MLP neurons of a small language model. Each row is named by its layer, matrix (down: output weights) and neuron, and shows model dimensions 128-255. Each number is 128 + 32 x the weight over its row's rms, rounded and kept within 0 to 255. Numbers have three digits each.
A block is one neuron, or neurons of one layer that tend to fire together. After each block is what it responds to, as a language model described it from the Wikipedia text at the highest values.

L9.down109:131158156160099107107138133119166118148149170132116103085133156195113130098080185161167113123110106118156189130122108167037128136149092094121087161196167125108161177118099167118094150089174144139139108125132107133123132122103119157165103142083121181132106082143085135156142079092176135130104162114139181119115083139126104128105150119087132108137172173133122115162040088119099125120124
L9.down208:163088123108095069114087092137119142139121104142168152144140152165089082045169121183122068117090133121135098171180073122162153117143183138190135155119127118104195097122142140167210095132089116079073069116139114081069156125149159160131131137150123125070144095104173156074106109119092159140152139135165065117113160134130173106113082114177175123134142106130144076151141124113128149089140
L9.down725:175094102107146127116110161205130097103131140101162000095151090121177074080128115122116131165148114186168077145147111161108168158100211153125160193119108168149144088096148106145117150079140123132092091170116121094186125149121152104149107125088107188110195189128211149116114086161115153115126116143120115172157154143148080127171118123128080197107150095167132082131130106134108093137100
L9.down775:162109149077089085102167123137092076119126099110106097107175115128095128163138105093222112121106151132163133110118141161130136129140095174168158094148172149102102117124136142087162108107136109142126154121130160146083117115198101112151136137155094108119082140111135083206116154099105120069141118127110128198117097104215176121123136181113161191071085159133074138188101132130107128159111
Responds to: Early word-piece continuations. Second or third word piece of a word split after its opening capital or syllable, often proper nouns, such as I-s-raeli, U-z-beks, Czech-os-lovakia.

L5.down240:160138124131112139093124175113108137153128087105104142181098126148132096125144077105135153123037152148112160145098128173215117153151195138126169157178061205135126113136076127127152136128179123060108137112124074157109159135122150117159164044112081161148066170112128124150143163120128075081112134115125100146115187089147086143129141127088119082108152140105087117090103122110166144055248
Responds to: Wikipedia section-heading markers. The == or === marks that open or close Wikipedia section headings after a blank line, as in ==Climate==, == Treatment ==, ===2000 census===; weaker on sentence-final periods and paragraph breaks.

L5.down536:143119134064203162077141093124123155168153102151076199136130155158130144105130155141128146120120070104181173204161119088170162106098165077113127089153124176193112112078130130078122094167142120205106080080174194094164137163122140118152064220107115113099157096143137127163107139159121144163089127101127114176136165156168082154113102068129138062099139086122155115118109153147135053093181
Responds to: Introductory-phrase closing comma. Commas ending a sentence-opening adverbial phrase (often fused with the next word, such as ", the" or ", B"), plus year digits like 993, 002.

L9.down183:050149131091134158093136109068166153179111140140171172112071107158145150121136111141136127146081103123141141133111117134125120103162138124126150142126118061193107118107092104066123120169140113105122151199108113108188069163101157133095148183124116102117097118151083140152165104117129118156180152173111118156135160146085071091096151156132148137093124054103133102189089160113188142100105
L9.down373:134154168090106124097066105061084083097142155131165094168189127081117121168147140133124104123116097130133137088116129204095120154149097118090175195147080152131132110172116129123141122142177141150104114117077162081090113115185131151110094144125131154162170168166124166152084172082178114136162111164090151115084059171109100148141105135133128197127141080092132140133048078084123161088125
L9.down930:103114089110098119115154131166092123147102097164172109147145100138123193148126136076093123145122152135120107147142104127074141128118132182150082080062147047145106136161126100174118111070118135162168166121107090143091150135122145124125123130142175157129077155179118083163128187140085088161043125120140087130105162086147028094162108168128108166084127127110104145166156209134142143091048
L9.down1020:140087092107146088119146139107180131106086078191080087116122093125145137115129172159171142108139144172116183114121121141110134114168123078090093201107157162119157115110101177090165144177165193156090113075135173091099181078116134184218092103095140057156137188134111081171056096137135091145141144199143127130115112152075121113145097107156137120129125131079152086164081101127100100131125
Responds to: Post-label separator tokens. Separator and function tokens right after a completed label, fills the slot before a value: table cell pipes after Total votes, commas, in the.

L9.down384:146127083152154137083133087106092107116097136162165133142151156065127104103108117139145162091121141134148060168097098153029180117128127191173082118065161148153095165128114134093100162183131155147076089096084157115104083122108130159165153129100143174133176159106122190135108148159162121186156127151130100108110117166185062103133161110146183151121118148150157103089107150114086102118140
L9.down451:119149127113157140145151137157052074145137112142160127078105111151129075191126115109135087117098027069071119140093161082107125173182122115178105142123162093158124108124140109167073152124089144121124113155141101106145103115110107141139110118102097144182183137056116122109156151184067070110172090148104124180099186083096150165119128084112141145133103137119114081148145152149124114136132
L9.down698:105144099162131139158122100139074132162125065132170077085146135088127086175140107121170177171095076136162077140117139178133116128144186135124103172184172124156165131125117126113178190169140135121121126054145113121112129121101104120138095089120108118091093146135158112077110095179174143148151162130116133137104088145115117097103159167142163062121137129180142169095155066136154122093114
L9.down744:147121147180109201161136085122082147188126165138162118118129129111112108112138109117100112111136106102179158138154109130067130154107183149155068076110148084153194146097052085114134044123136126122124098110104129096113100133116169173122170119098140175144107117166145058127152123142158174143113178096105096096071152101159079127137143116134119145089177172137171178064119136159086139165130
Responds to: Table header abbreviations. Column-header pieces in Markdown tables of sports statistics, such as P|ld, W, GP, R|ound, Peak, From; fires weakly on other word pieces.

L5.down397:144146142086160150117157118161141122143131067110184106144135119092146138151158132115099101095107118164096174143118153143164080117133104142141107082160134149124159034151136121145156142136103104159135131155069119145064113134151139137063095107120092085125166161094084150145135133147109103098139165152136143157099110143133171033086157147117199131139102124188060163049156143161043038184103
Responds to: Line and paragraph breaks. Newline tokens ending a line or paragraph, most often after a sentence-final period, a heading, or a table row, in any article.

L3.down511:098210125070156147119114144165255157105146106086130139141089084124159115140130155091132190161137070110112127101126158166114083094106117109255095142115078153136117141122128086141146138170109137142117095179138130138101170166110118117156139088141138099114146121123148115128116157123127102108138135123060150175134161087077166154105147141142167076102112152169113196138087155127136140135125
L3.down538:113143112133126157086085167110230140149168123079116181117128105092146129126107124066151187171135113113086125127143135147152104112073131138157141154155124128163093104161188078103084143172129122131147118096122122103064124127157065113187138106106137064116117115062098118143128176129189116114125131114124144134099139090171100145129191156112127125125071125144081130129126158088105134170199
L3.down789:080182084151097113086070165119207136132188110089110151117131120129149127113153091101126104107089126151123151133152166144072111174132058106123084127062173109209066075103136087162074117113137182090171182119107099141102107177133063134106129171073142089132096092130112093108162110147226120154132161104126122095104144128164122151100197120138151134085128128127132129089184100153083168143145
L3.down949:115168146130139172085102136145179136195151154118125095137154105073140130165144122156208121191119144096171134183126148158086076088137101114124124150070105165077178114118155160101115090130166120120072107084117134150100118100153097092126133151103135100094135148153113111141122111078120129160154120114102104103105171124145170112144113141078110194120154106066125130101159065110107165175118
Responds to: Paragraph break tokens. Line-break tokens (mostly double newlines) right after a sentence-ending period in Wikipedia prose, just before a new paragraph or ==Section== heading.

L9.down424:086166133108135163105090153085178131164174153141139130155157099063073155178144124173131071120094153087193096091119081137149068129122111153160117127067107225086144091112084158141094106096137125170138126090163112095089187151168133112117119172154078172076163119120120075189174169132182099099150124114132113111139090133074134090128073141099142134156181132152089096144168122109125176164116
L9.down661:118167111138115142095127143206032104161168123054128111126131145109105109067132152106167142106104147060124141127125100101132117135127117172177074080092181148202145058176156116150090129119129123142098145116147108069106159123154093182153134142163101206150108128116137143104150133097129151153091162110101096137154103171200085112154110142116145159115103190104108158062066041106112168116077
L9.down790:142127050115127190189086156146141146158116091159130145142162124151122146172095110234119137121118103126120176128154102182119136088099082096097156176067136158075125096172163102155121110124107164077091175086071134119149102151077112119101102137163133070149095162126138151168147115106204087128143129143126159184130115133149095114116100130073119162149101152098108142119161124059184112126085
L9.down825:144084111190131148087110124177102147086137147137090125112164122176080063116139131139160139119109133157096110143164137161130138126149119143099118107126089136087146089162162155138111141124224100103188093156108145110102096075142117095069111038139091144157102111064150184152133105182108134180165162142115105186108125083143094150179148123099138142135120176164160166108120126113150144130099
Responds to: Abstract-noun word endings. Final word pieces that complete abstract nouns split into parts, such as concern-s, invol-vement, att-ention, discrim-ination; also closing == of section headings.

L9.down388:112112108137169117126134046158128167121094115088144125145100084119130115155129124101130183095150141122169157068088140089159147180086087132145130153125053110062065100135116167087140125139137153160097134105168129191133120054135096102123123103134077154140162148168066169132117121116150122093149055152147116095124109094151124161170127126123102162096158101147130154121106175057153100118113
L9.down404:093098165100125105089191149131168117134136150125162117113124114123178151109144152107100177147109106136203104182125107100144154133048097131106145153086137153145189111109130101145152109129139125131107115071099102140177171136098103152080086171181104162135147135152102123100134097078143046105130115155151119141130120141131115178114162121144218165136043098160112105176118125131125110064092
L9.down757:117146184179126164153160092122255101125147118114141126085097121121131130130138093158112114128151079144114106146099149170132098111122131120136192152195152121098155110123131117103192112123156169149115119080126157171203137052134117176126071160119112122133060119147116147128134122154141114130150098111115185221130115145068132156160160175093139160109124081136125164133104107099158122124119
L9.down793:160100099092130136106124151125113221119124087090141147103118178154143097127145106153131091115082090105150127111152079141167112115093113098086120103105094129134148134050061139091124104074199126129138160147056167193088093118136134095107188111121116138130095089174165083162124184179155055100080090198084111156092109163075101133177108120167103156124109159142119104132136165149139072133149
Responds to: Section heading openers. Opening == or === of a Wikipedia section heading after a blank line (==Government==, ===Albums===), plus word-initial c/C pieces such as cupbearers, courses, "of Culture".

L9.down245:145170114126126124138163121121255121136113132123131147116148135121122127126139147111148173160131137134114121130126157125134111126120139125171132140125097126152127157116137106125149106126111135147137114142131116123123115117108111141125147108121146123128134139156141129116142136124125122097134094158115124132125134111088143125134104131124103095146132101139123159113133134136128142127097
L9.down917:129160091095123145112128135159255137111120123128135091124122118114104097084104124100128116138161149122076121157139126176167179085125134150111051130149113159181095166117119155100154130122138149134143096182102108116135091110171138151076135193109144108169141117122111126147141134145156100155113186101157123132151096109162125154119145105151143100161108114155090157144120106102107135139113
L9.down944:127174130141121132121113115142255140129140132112120137148104107124129136128137108102143157143149113138160132146122149121123134128138136126204121117162116144138116141096121130116133128126123135151132114119132126140119129123117147123131132162135124131147142137136126144140138126124127130107132119125125112137135110109097156121126125130127100096127133112143116132098123137146117120126116
L9.down961:130143110108116149109140119121255165137139142095131138124160114106116110121113110122126160164135128119148106146114114135140131137136125125121113142150114157151120126156127122132145096130120116130095095116155109137134113121147157158102140130131103146132147115167151154109136130095126142087128135167175092134136107134120110133186123122122152074145136103143097127164140119121100108135100
Responds to: Paragraph-break newlines. Double line breaks ending a paragraph after a sentence-final period, before a new paragraph or a section heading such as ==Biography==.

L5.down220:082158082172166088136201129204126148082127102149131237123134124081128142147080108092133089097133173131057110100121111157126075149134132159112145153145154151162179174145128098097133110140127127142181105112127142143123195123124161117165112139136107192121140198119130126168101131138077121078164115159112073138147054137095089113155050220150070182132138099118118126158136118102105074191101
Responds to: Table headers after headings. Column-header cells in wiki tables right after a section heading (| GP, | W, | Round), plus line breaks ending == headings.

L3.down6:127127121081137224134142158096118109067165150121108170108146125115180129115153112103132137106088157133124123098138104134130171163140104162114156127086049103088158121181137115111085119169152133165108145145090123146181202126132046078121105150189147138139110152116133097140063144122179140139119113111139124110136151137147160083086143081117114082108163156118137097119153097095146111122093
L3.down64:131121145139176137111111134142149134144130147140198117123082124053161107129078111123123179189086090154103133103122101100109107109106142120197145164114140146180067132177159066105059137178136100116058156126159169158121089114129095108168117082138127103088054124064144140157123134158188183114172135096118130112133185104113106148142223167125165123097100120126125111126157123124138128117184
L3.down428:110164132142105140168169136103124135138162128096110174133130119057161097093146122149126150178106140140130149139094076131159147159107203068100108139115102151111091132150167113073148146180111102081148159125070118182122174121126091089136153089147128145075093148123125117186106125148116073121158163086114093199133096158124079089175099121113193154117127105154132082148144140148157122146117
L3.down860:122139123208173167160114049087184130146096142118132142146111141176133129108139148116174106092109161163129139098171085140192120123115142144105094185099206140131129131146172105123138097104125036147064111071086166119110175167181098109143106083085123135105182127102157143155124124127103135113083143132096138152163156127129161152073187151066143163128094143108070122118147107157158166145153
Responds to: Wiki section-heading markers. Equals-sign markup around Wikipedia section headings, strongest on the closing == or === before a line break (== Taxonomy ==, ===Parasitology===); weakly on some ordinary sentence starts.

L5.down229:136171143126114173095158135181110096083095125037147142218099155116173169121151111101150110148157117132141131171108143108103114174130144098116136172121114170164103150114039126090121191079175110061112171124124167158136143166092176129128078125100155161124076106086134127091122087193075095099133124172126148116113114134128110123089106115151111156203152126163087176088117108111068094168140
Responds to: Predictable template continuations. Digits and word-start fragments in infobox and table data that complete predictable text, e.g. "d" in density, "s" in sq mi, "100" in vote totals.

L5.down1015:131147136126169071175121174087132126167139202145102157157151115073171093034147127119132210112107133176093127151119155127082173103099101091131123154111141178084099119161139071075146093145088073134121101131143094111150139062136112138123105142159153107130140119093150146091172102139096136154135106115134159176167110124156081106117142086170151140136121139143044171135159154095140129171218
Responds to: Verb stems, relative pronouns. Fires on verb-stem pieces awaiting an inflection (in-form-s, writ-ing, contribut-ed, add-ed) in narrative prose, and on relative pronouns whom, who, what.

L3.down138:121142105157189142143148142133129109141096179122136106161173099114190115136077145131108172142186192120147100110111123142143171169084096118127122182147122115154116115171185107103097127158107130098150106101168125165112115149082150133178170109082142203145104098121158167136121179154119096106095069165161108058111111076128097040151082101125130138111124134127108136137155119144132184102198
L3.down459:100186125151123170071188090128125183109091068113119128136084136146172147075134145083094120131085139092191113121111163142185151128141158127067183198106170146173145135104144128141135073191133118103128158173072158169172136153095081146132134109102148137122102112156103160085112162195119086085152118086096154126072151187144126098135090051120150224149123160128120129126130123129128111142114
L3.down746:067106146124119092125080121150109120137135115148142142120113138173142132107106087153172103107122115099169181172097104151105133132138119140137110090166134186116095184085152145134127077150139059127225110156127124150120167121171153130133137109121144138099052151189128097157131142086121132095152150132149168128158082095074101098142094141111095219183113087139117118101050130150142090119123
L3.down914:151133153138129098138146078128053156086121181067108122141126124098119156112091173160120165197168079127156156154151116134110113131155171181125169110120094132138163080102040079105183114149134132114076102060107216099118070188069106029115090129168138147130128118074120111075132112155184117116112170100140146151128128116088125137194123105139132097180133148113120100193113186084091168165131
Responds to: Competition and organization nouns. Final words of league, division and organization names, mostly in sports stats tables and bios, such as Football League, West Division, Bar Association.

L3.down155:152118162145114109134029178088108131190134104094146131138133135122110138095109113143120127078112134124184133100121098143142115125164168183163072189079142201148119102139125115117144184110173125177178123068176166136091145150157133110168167110118104118139094128140134132118115143043108139188087124124146128191191107071140143137175133115082111129111103165147078131152176090096112141145066
L3.down266:164108203183044121154107104134149180141135087118153058181098139110140127140171098107113108126122083141076126078148088141173119110109107103141166146120119093158148129126103077111135132109105093101109107109151117134171124136095148120179071146123155129102096101090149116096133082126107170084170121132108142151102121099139162100084135137115160178136089188137110185115124119133061109202121
L3.down312:174073110132103141127113069123093119107129155110174208149151115091125112183121214217152108107058121175110148133117137135092075112103142209156086135117106147094089159107157077117124171132112167136102126138113131165114085101195088117133048169164141156089188114132143189165126086069128089132126154107122114138123167167144064154138126163140155082085156080110119161077087186086142151126087
L3.down866:089098153104049114140123155192124145136138136164126182147193132077084110092127096139150125030138086149129188127186114125155161129083121156148120158137191112127113103140116131151141151152150104137087181087167135130094129155165128142107119141135141179107097113107109133088153060120096108207134167132119119053182166124106110109116146158131210065154052098196119214143121107155175160166151
Responds to: Word-initial stem fragments. Opening fragments of multi-token words, mainly Latinate prefixes like cont, ext, int, exp, that need a following piece (cont→rast, ext→ra).